Part of a small language model's weights.
Size: 8 heads of 64 (1 for keys and values), 40.8M parameters.
Architecture: LayerNorm before each block, no biases in attention or MLP, tied embeddings.
Training: a variant of Muon for these matrices, 1579M tokens, 6024 steps.
MLP neurons of a small language model. Each row is named by its layer, matrix (up: input weights) and neuron, and shows model dimensions 80-175. Each number is 128 + 24 x the weight over its row's rms, rounded and kept within 0 to 255. Numbers have three digits each.
After each neuron's rows, "fires on" lists the tokens most often at its 100 highest values on Wikipedia text that the model never trained on.

L3.up251:140143109122120149135092136127153144132143118139127155158125099158112110065136140123145115122115119156122107128157155118127118150135154123093169136133135106133091177154096152140119134139178122129124170146112161114111115146129120099097110139055120100160084133157096117089142112082105102143
fires on: "-", "met", "Water"

L4.up268:122165137142107116126099159129121140130152089116083121125133139106137114136145076125165108103134121102196111115096138066098141124142132172128137153082124123115096135106154129107086107160127110115073123115128104126130095102108130070121140098146097128137136165167098084114147127149163178147
fires on: "\n\n", ". ", "–"

L3.up241:125129128133154112125098108137134110080172169119142102124205119144127100104190106114137144111155157144139129182142158114102113113129126143136120155109160143162119084154142183119116166113124131168161154133132137108138129106127128100115093160138180112133136093151139160167142140121121089106
fires on: "-", "Center", "ist", "Center ", "front ", "back "

L12.up620:089145172133136108166151068142118112146085139118106126168103074116116158130144133135120110139136117145128123130120097141142138117147148103108127126172113124177136125111116161138072130120144151164147139153140147113119157140109103142112153123127140151104120111115155120121109134101099141125
fires on: "| ", "–", "-", "."

L3.up716:118132129130127165162123067108169120120160101164135084125105156124113113130133163104063124109100158118102111089099156144148107102106162117089135149109127058111124191132134124127084125171128128125117104167127150127124143118147110143121090147129116160092083123123133074129158117140093097140
fires on: "to ", "===", "of ", "anti"

L4.up1054:152142133152101138152172158133148158119127160105163100129121143128125145135113089126139139131137153097124104153119120115132105162144152152080144092169087151103160136140118130089128166160132090123213139118147137091131143173147087142110101128116162115113137107143157166163153150141149128124
fires on: ") ", ".) ", "-", "es", "th", "s"

L2.up293:091120140078131137161130110157107152095132111141095114115168163085178145116119151165083141099109152103123117111125158171146110123114143149158138152147149129108094118142139095116155178123088104089107132180119136118086112112121128155143145124087128140108133116097106128120138113149096140132
fires on: "of ", ", ", "and ", "; ", "for "

L4.up1113:149123130155107129094124140144087141160128117091124121088163111121139151130103104121136128157088221084143155082158116148126140150131139129131131098122128160137125145134119149106163097094132129097131135106145117144093127111132107127136092138165115109087118151155124168176192116121134128113
fires on: "- ", "-", "named ", "Ma", "os"

L3.up952:152133109124176124115100121163135143131149125070106146122113138095100103141122106150098118139138181116131145097085135107181114114158160107112133109111124114138115112119137105116133122130132140128122112131136102151100124132145091140150081137103154109138126080155120137122170151143129141149
fires on: "=", "of ", "| ", "by ", "to ", "with "

L3.up458:159137134113137124147105140112107142136141138122108130132113163167171143109131124106107118092142132134086122146115138141128111141153085122110110139118094109139131126085098090093116122184093108065112118152144152135130109145111147142152113099100116130119132130147131085104138141141161139114
fires on: "-", "3", "col", "Gr", "2", "Sw"

L4.up256:108104150126124127094095116093137111131113148153096140129144143142102143141155097121113149089175110131114107130110145143149113129173161098112116078156150151149160113155150107131102128143129199175156101191142113138115159137122111124093108113118135093140145063109120110112109103126129134111
fires on: "-", "W ", "leyball "

L3.up679:124112128143115102151126137155079133129114180126148189088143099125121131121197144156110138113145130130118163134144131109102140163128126137147099128122121142136112153099175097078155147105150116141127120085146119106135065124154105147114147151161104139140194158138132133125150153137084092120
fires on: "not ", "In ", "in ", "as ", "As ", "."

L4.up150:163131114165187129096088148137157127153123100160120125132139112175169087128139162143154136146118144117094123116099091123082111104141123143148119124125072122112129150178087141124136132170137142150145092121115085186121124117135138150098154136111121124144116169151086100121105150130124168123
fires on: "on", "At ", "at ", "ti", "ud", "198"

L12.up1170:072102161122083129092139140114118126137120145138113095082125067141153126121112092089142154103188124125108166110101083097149119156130084123112132131159122153109098104105109137095139090115110131109148129122136104123169131161106129148183143162103129138104083157129152136139083132150166129088
fires on: "| ", ",", "William ", "John ", "."

L2.up681:092087156127136118139095138110142152139131076152119170119134148095136110109133167161120144118117140110104143149167125111142173130154125147182104109158128155127103169133135118083131159153120079148121106136136181105123136153118109135122123127184098143131097163122134123130158131107101119142
fires on: "in ", "ed ", "| ", "as ", "out "

L12.up463:124121181134136073140156117131132088141135179142118117150122141134108133146148142113153129126120082109117130128122129146157125124151124095100113177139110140145128128151111157128133095063083108142112162099147117094144127132113117134164113151104157090133140092103109158151133147109113101104
fires on: "| ", "202", "199", "201", "200", "Prus"

L12.up406:132162143150165149150124127165140147152144106114142129157148131131095116147125131103116112141117111108112123137129147149133125117166125108171112128108100193100111138165148170129126100126135128116126144122105143138138133159133109149089092142105136124140117123082127088125097140141122113076
fires on: "born ", ",", "| ", "from ", "; ", "th "

L3.up1429:100131104139077102117086138127137101130161152113128131143119133119112097142145134137098154131138131135122077138115158099101160145131171103117153126156112106137152133110093132085196118147186110159169070133097152118153102108105151109105120165127107115132114089121116126125132160113117132116
fires on: "-", "w", "'", "s", "ag"

L4.up694:123143137101150130109062129139119161112119102128171126085130102153137163134144136094080101110150143113105100125100099172125105106150161149095129130123108110129119137134121146136113095124138084112090111169131141122117136103155153111128122145128102162087085145115137135144145102120155104108
fires on: ". ", "\n\n"

L4.up1245:110174121121118131168156110123137107187161134108123109184086092118119120118135121167146080160136184133181132112122153132127109148162108152137103104129158123120110151111083128146120084109088132127130116161116128106141137150116176109113119138104116132152129124175140128180116119156128156118
fires on: "'", "."

L4.up197:120144144141160171141160127109115102116123149094208137056130071137164129169124128161143122086118135154129100092165173069088158158055112153155141149137135121148146101112165176116129142102149133150093132158160095122139120123113171111128133153120150120149090167141156107116090124161123141136
fires on: ". ", "\n", "==", "| "

L3.up659:110105130130098165162129124177095094107145134115165116086126104083075099108083122127097134111132136169078114130110154148166104126121121122117108191127080135140106123147145140124115160110074127130115117118118141123103143168116135084165122147100153119139128102138153111171129143130125116122
fires on: "202", "Qu", "-", "199", "Q"

L4.up641:135118135067137075146097177102127144106119115160116149130136129100112103123107127116176089097114088137157113150144124141133115116133083127083147141118144107171125136149135131110142103130106132093144091124167129147137121125136127107122079066088141114126165100119104147112110166141099144153
fires on: "'", "p", "am", "r", "u", "S"

L4.up1230:164163111102132116110156127135106168125134162093167182131163138110152157144129107096138175141142150126090137116123158095143163126171132135132130122122140121126129139162157127144159137123140166100150133117111132106144122142107089143136116094144162100145097109115122143139103155122069117102
fires on: "ap", "and", "und", "ot", "as", "um"

L4.up1357:142154129168139152151173158104151149138105138134143131126092105142101137150137117149145174147129142106119160118178168111138123147101144156112162109166095103150165151112124145135151125131115120158100114138161108103135118162142170148096143153116142132128068174168167152185102089169110139128
fires on: "y", "'", "==", "ic", "er"

L2.up199:159104132119148127131139132137125140157123110104129121108091123133123137127118164128106154123099109102091149113104056137130187133121088156113168139146110145086130108106157139114121132127167125123132124087149136135164122135159124138145138117112120117132147113103109137133120150168108161180
fires on: "to ", "ing", "for ", "ed", "ed ", "al"

L4.up1308:161159110113106139137092151136146182133109143126157126111179125177151120164186123177122120143127172131136156102088135142087172129084148108120099153130104114116156100126137093108125110144081080130122149114170119155142130139131116169141168137126120152109100113126119138138143137098140106086
fires on: ".", "th", "l", "m", "st"

L3.up1435:133136122121113119138147117099121085175149111096132121094099125093089103163105144131143132165126113123110137101094096117230090155101098126146135138139131145140117125111162103131167157113105168123103152151124156109112151149141153133113163133146140159187131128108152103131142121086120097142
fires on: "- ", "board ", "al", "single ", "an", ", "

L2.up195:104148140164147137133127112122127141111116140130103119170132122103121132139173137109128168114078106122113128149121086123133118143129133119094140138138100119156114129132092143108116114120145129154138139199157143135137112109084130136115094171103105123106161133137142144117094136120121164159
fires on: "on ", "late ", "today", "ce"

L3.up939:103145145124119130108115146085141112108119159100117144153143124154124121143110122124089148131094128132148103148146136120116134112127111140113135113132119116104156150110138174097142106156131104129151089120124091117125161144114112127156100110128118124170147129084136100134128119157134143141
fires on: "'", "can ", "i", "ro"

L4.up874:130140122109136197094200118154099133122140113145154117098135083134140116099165115151169118144105124132158100143105133131127130148104133129131088157134134114097099152146128091140161116092161140178138119164156106125102118130088128123104103149153103124156106144114091131129138147147150107152
fires on: "=="

L12.up837:129141083129102122120127125094100095138122114157133146133107130157122110135131169108141136151153127138105150159161113102163090139153146058099101137120133147097152132139111139133123145116115117187146150147178116117144102099169118106127106075151171122133138152123152154151130148158195138125
fires on: ".", ","

L2.up1345:114137131139149147127117131141111170175138109158094119109102085124115093182168129137138122157176092126115143099109149117157123163123168127098101156126128106083127135132074095140146155110105136152159117103163122093098141127150134136107132152079182150121133091148115123161140117117142111135
fires on: "of ", "by ", "e", "al", "off", "at "

L3.up1255:171138122089150126101119126147091146126130117137162103118133133112105120158097155149142130095132095116109100080114112113153145128183157155110115096115104166108136126130155126089096168102071124103102129141158184126107126077125134151094136146148151123153099126155101147156159081132159103083
fires on: "of ", "-", "for ", "to ", "ing "

L3.up709:077129106143173140096130201106123103160088099126090144170123155118135122126106123160152142104170130145132169139080106127088126121170116119123152093099161131102133147090102150074143116104152154097172099112137144143148137109105125136072106097135166076118149146110124149119141114124128080122
fires on: "with ", "of ", "played ", "ed ", "art", "left "

L3.up161:143171182142149125143125101101053138143161101139143066119128125098103146150146115105138128126109107122084150116157128152131128140187089116142135121118141140093119141151087107151104127119093113170160110128106134176094110138133093133100086118147143148107106132157139142141084157134146119113
fires on: "born ", "'", "/", "35"

L3.up1247:102119146148125116097138090091122135081108167157152165133130118116146140165099123164131129131144130096142183165118091130095117103096150134171148159072136122112148136148107141140158095155132119142137126108129153141146134150123108101119092159146093085142137095159135117160133135119084137142
fires on: ". ", "of ", "-", "I", "an"

L4.up1067:126174152118129119110128128131115110157099088104120123159097119168135142126128119109095116110133139116107097119093092089157135149145188114074126116105136085123149116100128162156132057142133132127098141078105111134090115128129112151115138169127135135100099131113096144082148112091161198163
fires on: "of ", "'", "–", ": ", "to ", ". "

L3.up747:154125100108144102125160124170151106122165101128147163142059142115111144118079118106157121099118166130117118173101135119104132110124142113142137112107103117092112132119102096086165108160105128115137114139117129108092106158087161117126117097122156169103134138114127077157153161176126150096
fires on: "-", "known ", "2", "x"

L3.up1130:160126110109131116134146149142092152115146139102162152139119163097115152127143149114125113124149106094168096114100154127131115176135099100154134090116098100137132107150132138152100145189096147108121101109162101102141106131127111136130092141096090100144088094165123173147120116087165149160
fires on: "2", "1 ", "1", "12", "2 "

L3.up341:133099118124091131121150122145138076106156137128105123135144180142129110101166093126145134107133121112073169192172115122099118165102152136092141093149132156128129118126105138119175159136131150135154118127127138080143136098112142162143131183163166125094102158143103158123151143156105121143
fires on: "-", "U", "head"

L3.up1322:120108155115142122135134138179086124085180115104133139134120126104146119132159138148129122098116104149073115136110150115127132153111154126141104109113120112169128147141107157117150119122149120156092127127106133134123113134178145100128157127149125141149127144153137118139119128141120134139
fires on: "| ", "or", "of "

L4.up253:111126154145130143079159096173151136095087140100169163116157109140100104137148123168170110120125133096131113132176158101116153107145142181149100109139178118152125136142175118108115142094122088186094121140141120077087167096115174094098164154125130102162129152131123118156120124186142155103
fires on: "\n", ". ", "\n\n", "not "

L2.up840:121176145159126183142176120164116089124152116133131157106164203143166138168172117102139119145166098123098139144113136112122094101133140136138130161144148107136116137167143126067131154130103142142172109104129148106119137184109129179150139130149122142122087115159126138139143157178149125135
fires on: "up ", "of ", "ik", "et", ": ", "k"

L3.up957:154148132130147128096119136150113138120131112139141164136172117152116140155165155089105138103141181186199117097100147127095106161145136091109087150146103137119117125120125139134090069124154141193144119083179126109098083123138157178122136164094096162127116121139123080145139136115152118112
fires on: "-", "| ", "ty ", "Northern ", "The "

L2.up711:062121100129100111105143109111144115098193147134160096141145077130145116146095125115133100142146134107135126122121138109140109156128126109133151110073099150115143101171117160088136148166132117125140186127168110150172129108126142150139104152142146121128101135112089105145141133133122155123
fires on: "in ", "===", "to ", "'", "of "

L3.up127:094126106136154122155122092143141173117127155108133156129100133111128144138079153114118146113134144107121111143141130128117112126126136116132177153123089124104115128125125120116120147131145115142116157136127114121104110102099152144145131093161092128121077118135112099100127139120179145102
fires on: "| ", "-", "under", ": ", "j"

L3.up1249:111109158123119128116103132147137159128134092101120111128146198132138084141152141157135146099119131104185151140144127142156093116085118104105116146082091102112108146146156132130118107117103121127110125149128139162126129149100150104096189156089122110107093104151099133157135146126121145097
fires on: "as ", "to ", "–", "into ", "ran"

L2.up1485:128139102141166117130155127155108146088154112099095115138151117125088096145154134131159107085134081140150114119114085125126145165118162080150096076111117125101107105142114108147094166141102121151148092126177153134107141123153141133107116122149067103109104099162158173153116104147129135130
fires on: "| ", "of ", "s ", "to "

L3.up924:109101120130088109128102107101127121136131117109114099107115135159169114100142152152150125101112130139153123119120081130134082135126095154096069105121115154074063101142121142118145124152151117135120147120089145110141057151165126088119139157151140104123098127142128091135148153140134124122
fires on: "Mc", "ud", ". ", "post", "-", "tiv"

L3.up1046:070146138099140150159087130063162128160149162175073129137142140144155138141150078124120145108133105103153137102074150195136166087099139142103102135129092137102109134136142160144134083116142133106133158120109158111179150135163126135124133156104131145119124129128129088111132156145162127099
fires on: ": ", "., ", "- ", "ape", ", ", "o"

L4.up1404:136151140103116124158156187102086127120136100130144164083129143108188106138142108124162148129137143124144112124135129158122115136174114117062119116108127091124141111166095158146145099119190133126138153130118112131122092137068098130112137086120143088133136107195099117165140123086082148098
fires on: "-", "u", "be", "ot", "and", "8"

L3.up1243:136134141142116112153111124123159109088134147120119105102103130163100132107113120132143100094141126151124133164150165175151133090116130124151112172143138135187180117142108130151125144118160117163169105138137149119133150116115127149182094143151131117159107114099172135120170111091112126138
fires on: "in ", ".", ": ", "Website", "www"

L2.up538:198151167136115102144114131076096176126122132140145152123136086163091140140084103126076148113158121108093100104134120089125111140169125136130124127134138133145103123110157150157093144139152119142092143112124172095108067111121093088145111116074108128176097120121100142141122116086117105097
fires on: "-", "or", "Kal", "al", "am", "="

L4.up1431:120140119123078116141108144112144164151096114168161145061111133170112088101161129145088102133102155091116136137140113146141135132138124113137170128151122151140106146141107114129157111140172092105141143131144160146124136090128169160100158151084122100108125153143138146114093146123121116110
fires on: "cer", "e", "-", "po", "ser", "p"

L3.up1018:118166153123091122146148088152083133141126099139147110135129115145114087126116160139090130119110170140134125136119115145160161118171067137084131089148139134089161122173124181115106184159110116163152150108115120117110125161129168117134109131132108147142123135152131106138079138123082145132
fires on: "| ", "-", " ", "ol", "China", "ing "

L4.up1302:160105139138159158121146169072170118100136123086099122121123143142116132148148107135143099174088168101153112137183164165143143115085145131150136101132135152143103101150150133149135161141122121131195120142101098146107144176119126072156146100182060153148183145141147138159131114129117103132
fires on: "'", "res", "-", "; ", "c", "re"

L3.up115:116107108087098118114118091102155114153160166111105150138185138110150122116071140116084080098162150093119100095157163084149144114158118159140133122119130116118113168154118162148131144111114156114110148127139122138137123119123132118144118134128138146161103099140127105131139097151133130103
fires on: "'", ".", "’", "of "

L3.up387:088116142071089136146133134083173147107124151115164176100141123091129166119126164136127146115134139117108176155067121117128125112083101118160143155111105163142106126127127123143172158125131144092080145145145099167127109124142152113121187101143177141112112114162086083081109103118089127096
fires on: ": ", "; ", "Archbishop "

L3.up169:113147114150146123122150129123134125161155148151108127173111130121133067143135125151133116115100136143088125151090127092125148108076151153124161150137149121146070087112099146122154116103128174150114110150110088145137152162097118124130132120112105121183139127148081148174158136111162133163
fires on: "-", "|---|---|---|---|---|", "= ", "History"

L3.up1332:135087135177115098123080137165147092118129115098148161141099084158124111153115125115131108085139109154167122131150123089097115169132128143094145125143160104069113107142132135085131152154173101138138105143112140112124123170127120142106094097095083077145103098071147116141145172155188141086
fires on: "-", "had ", "ik ", ". ", "als"

L12.up654:139140123172126174141102104145093132120114108098108123137149142145102097134155115107161160122167100121053153126130151099125118132133132084075107137153123139144065139094168155142125093113180076173128187127097143096099064197139127114097117133120141119087146157141132178114096157144115176146
fires on: "| ", "; ", "(", "–"

L3.up90:139131087132166137160170098116130144144154100076122098099156112123099133140118157153122094143141151203146134147169108145154126133124117128131101141143149134113117119100147109141171090112110162071110137139158061095123155116125167162120100141092128127117117088125182143151119146072149144146
fires on: "===", "==", "- ", "over ", "(\"", "about "

L3.up223:068136123132151132097174116117101103076095128141140124122162094117118082139119107119130158125129162163201184082106104113109107108147141119100106147157148125117105126134165127135125137136109124089134123148115110106143116145136087168136098106098144101128084120101131118108133090143168139153
fires on: "of ", "not ", "y ", "extended ", "ter ", "no "

L3.up904:156135120139135164097117121106124148134168093102134102108128128115131094165102106175091120122107165073147115115116044112130123105119138156168120093119113140148140121128152123119100109126118155106156094141131122115065156128109110104124128136144099098109137121096113156180170158144097134104
fires on: "==", "===", "\""

L2.up305:109110112151142129130098119121123113162131143120121144129112143079162094147105184105107116109124089114118076132152095106151080107088124169134125110168131139134174143164140122127086131119133140137119139145102171131113111151130100134110130106118110157093107125110117082103084111108137133153
fires on: "==", "===", "y"

L3.up830:107085127127114114118090079141151149151145139095119129110117106100111079156122146158152130122096126094145107092086074164137121132162104084135121117103140098081074149138137128138118117142097131163144139118129105162118135137169138153111095143112166143129122119147143117163122140172128134102
fires on: "; ", "| ", "season", "f", "â"

L3.up486:118112185160110104143113148154150112157114145152173156130119150145148103149155123129111140122115144099102105158146142082103140116119152152099117117095124161156132166145078103144115093137172155151139095190145118109160116131164108105122165129125124115098152107089128161113128128155107106123
fires on: "-", ": ", "ed ", "Reg"

L4.up147:112108102146099129159126112132073173067116132081120152100148148129169145156130143101111124124137122144160172109149118125122133183133155136085100145117121119162132140143087150111134145120124136131109155111126142145120136098117142100099137140111121175138098101125146168132168138093111132121
fires on: ".", "-", "Notes ", "- ", "os", "pir"

L12.up117:094129148118079114166151106110066129136161103113138130164150103144153124122093165086182160097137130137128155170152132129104146156135119132107117128100134141105093117106093125132128095107137124142119141156148141139146143143117095103135112152172163110087128130171159115139098147105127142127
fires on: "| ", ".", "$", ". "

L3.up1510:107146151141151130096127116133140105122185112154132142133125146113138074148147143130119110113123139129104099107124136107144108176114148130136140150150082088142148103149135055143123139139113129149139104126122120136098144137125118127128106106131155121115135197135129123129133117133117111121
fires on: "=="

L4.up59:119148145099138093132159166131123152128133120155138152144157114142072152131133143168096113125150101155109168092120142136069132152131141140148162139102123177151101109161154139156041159150136125167142122162127126179123089110126139153147132159090115096153089148128142124130155097142098096095
fires on: "-", "4", "| ", "6", "time ", "pre"

L2.up327:126090106075105126126144152162123168131103121128160151094109162120078132103136170144121126122106126122123153113109106144169141106146128096141089114133115131155128100138097090124122139142108138157112154084085124116111097141131135162122111079129122153160155148182122110087082174136108122122
fires on: "Min", "the ", "Tub", "as ", "t ", "Mal"

L4.up466:088139066125094126166152133102157048160110130114114142120095112117139087116130131125128090188115163165140100122191098155146121155147155130108155132120098127132134147156134149116135093135124143134157131155154111125144110157148110108130132126117122106068123112114077167127111116130100146151
fires on: "'", "to"

L2.up499:096081130133147071109081134109140162135143131127139162145109130121125121110107110129157108130103115116103166145142139113114163132120136146113119118121110111122113147117149117167113088117106164139132101122155158171121112123158124149125095100175107116115111093176154141091140157132147085125
fires on: "also ", "now ", "often ", "to ", "edition ", "Language"

L4.up571:051111090115142103088131129168129118108143139124144163149106142138143164201148098120157148106117129130127121138163160115118130164141124175156125100097164167091143131131131151132141160092120085197122101096110123073126092096084118087112131120163129177158119135113096126133125132145089189152
fires on: ". ", "\n", "\n\n"

L4.up650:142088149074133127132149147156112161130167165145126163084046072146122131147128135147115107101161121114088141173149104129077121125131175088159128124128122093094124119109093122111120155112110146133136097148122144122115143148116144092138119112133141127131151065115154102127151146143095148112
fires on: "-", "A", "b", "ock", "U", "I"

L3.up1342:104108168116128133098140133092079142135132168110146125128108131134116137115121121141158148133111094178107139158115112143118166133082152121080119107154136060144150177129110123122133143138121096144118134136158150142114154112103133133145126154123102120158147112133123136127131136121130170119
fires on: "of ", "' ", "World ", "for ", ":", ": "

L3.up10:109129101155101105117101107094117153120137123120127143126107133100136095138102108130158129110112133119100119105090118127091116122111117095121110092127119125117215127146143098114139147122087123097116113130165123155100133128110087121126134128122107135124123134133137134092152148109105096096
fires on: "==", "=", "===", "in ", "joined "

L12.up501:097094104136111122128145140127092160137130121115149145127114131103164114098179145100115113065139101132116122166116159128129133109129120117162183128100139139089146113118101173170141137127119148113102120122092136114161127126145115108112191154124139135149110141133120163153128119097144112153
fires on: "1", "2", "17", "de"

L3.up1380:117181104161137165118137132165121121177121161138137133110140108123124112141098141130092144113131142107146088133134131153153129153167138139130104138117143083145141133138099145156101133075080168139105116158163122148155129097145138116087120152101122116119142128096119115160100115135145140110
fires on: "\"", "'"

L3.up776:120085152126111109139133144108120134133142123122153078103106112075078179133127145096116105104128140103145146133120124159114162141136153109162144148137143115116141117121087122150155116132127124145183150120161120148165150078141151112132139163147136117155141116127143122151091138170144140104
fires on: "- ", "be ", "would ", "became ", "what ", "when "

L3.up1448:147149088073078144102069102136151143121089130133144136140111165165123120151104160100165110158126110154150104148078144135139111116127145146145140167112142156144153139138125139124115128132114145140172139069092145155096122103166153117141102164136102096169136160153126096143166108113115112198
fires on: "of ", ", ", "in ", ": ", "It "

L4.up574:109129156158138135121133119086146139113118102141139162106134157143105115140106129165150147125160121094137140175118159091091175116125153163172123117124165122170097102112141150118071144136114122139148136119145150083132145130116126158133156149122143137148106154117085149120136120130131169090
fires on: ". ", "\n", "\n\n"

L3.up1160:108128114127160133130143120116127128124135116105117155148187112088161107135142130144121147125154153168126118166115134152060118108126148130168143162124142130133132131107106106149098083093129129172108141094104157124097083119189074119116143143125106097110129147080116157163203098152143158152
fires on: "=", "to ", "for ", "ú", "including "

L3.up123:102123107132159142140097154160128126117147121095179110127152082136137127119114155120115090135109113094111143118144098128104137137105143135165164118135074127104119159103138166114105156117120162121130194135117167102163147087110148076137110116085121115131117099170109074137115125131143111143
fires on: "-", "==", "–", "===", ")===", ". "

L2.up1012:152135122125185112104106109156060117121121132148126095109103123127160144124076116132121093117122130135108132169140142100113129104138113141135105161097079145118132118121111116154156137134130160112122154149140169108092128103165126168096102129132173059195096109115103123141149170089094103118
fires on: "of ", "ped ", "-", "ou ", "World "

L2.up624:151110152135097112151095134102108145145138119108115142089081105125127075126096176148143080155122150139125132146118096134125135149153121093116172189092133160100114150125160138138128115163120118142139138145124138139118155089130138113171137126104126114104123142124085144144139123094105119101
fires on: "; ", "Friend"

L12.up576:097158160047166113147103135169101085150114128089149126117192162140158123162126150142126184100138137126082093114135111120137112115113151121122084136116177148119115136113146105148138131115125160177095148167141141110113146186131127126129128128155111124090140131143186146167106157165122101103
fires on: "; ", "| ", "of ", "number ", "at ", ": "

L4.up497:192134112090139103152172124128046138115148115147103144126135097125128111113187145086105123141121166136109110162122156137132162105156142079078131117109099129152150114161131100114136143144115175132085139131110167117157126156147142150064115131154184122120140155115135121149109127120115133148
fires on: "m ", "high ", "Q ", "far ", "metres "

L3.up430:147153099117146132118169119144131104104126148061104143123145183168142100090135111124182113130089151175134132103125133135157152130107137142122152176124113173101082144140139117156117163090109152139146147132104129138171139144116142150124124096136149126136143105133109121160136177133128165074
fires on: "s ", "ed ", "from ", "tic", "of "

L2.up808:147114147111104147101133111140147156105106143136111145122126110184110149161111140163128109132088063153112112105114141131076166114117153142087124117172108091142125124120142125096127082099113123134134138160082067120140135152123093141127145121110112148131103107143125131116111148119134117141
fires on: "for ", "of ", "===", "Of "

L2.up893:164123090172160114118136082126102155130102153126170093117133141133136118144093181111086120140120169147105158144138138085144077142149083129150141124156132110103111152114125120160112144117140102114100151088138134121158157129090148127156081133103109144076109095133134155114120150090112163099
fires on: "th ", "work ", "et ", "it", "life "

L2.up969:139132131142127093098139145113145141116118146098141153124116120107161110136118105136149144110120116128108080107158170135162131089162117103120149103140130132127173167123137128099151136171117114160161130111132152104180194117115117118127128132143080095134120117107105147096122107108129177190
fires on: "'"

L3.up877:155092115147141176115144176118151085119155126111127106077122130165108149150152140108146117104141118098119123118116114109142163144155126131120138159082152183145143176121116124108181070162134084098118129167146110088129146089119132081118129096134101116125159141128153136137132149136125128118
fires on: "\n", "$", "\n\n", "| "

L2.up906:108127136131139121108164152073128113137117158133168178141137126096106128123103144165097131114140127141135129195092176144097104130159110142092094140137158119130117158110121109124081148108094139119098131116131122128109157111141122144106104111117171123093145126102104119132098152120145112103
fires on: "X", "of ", "Reg", "V", "art", "I "

L12.up322:130157135151146142155164172130065119151170080160095123112161098149105121166097089103163090149133110091062144133116154124125120114144114136131142119145143148171144161151092139095165088106140141122135139123147113168123089140100103120130121124150135068134171160121107121171158132081106128137
fires on: "| ", "B"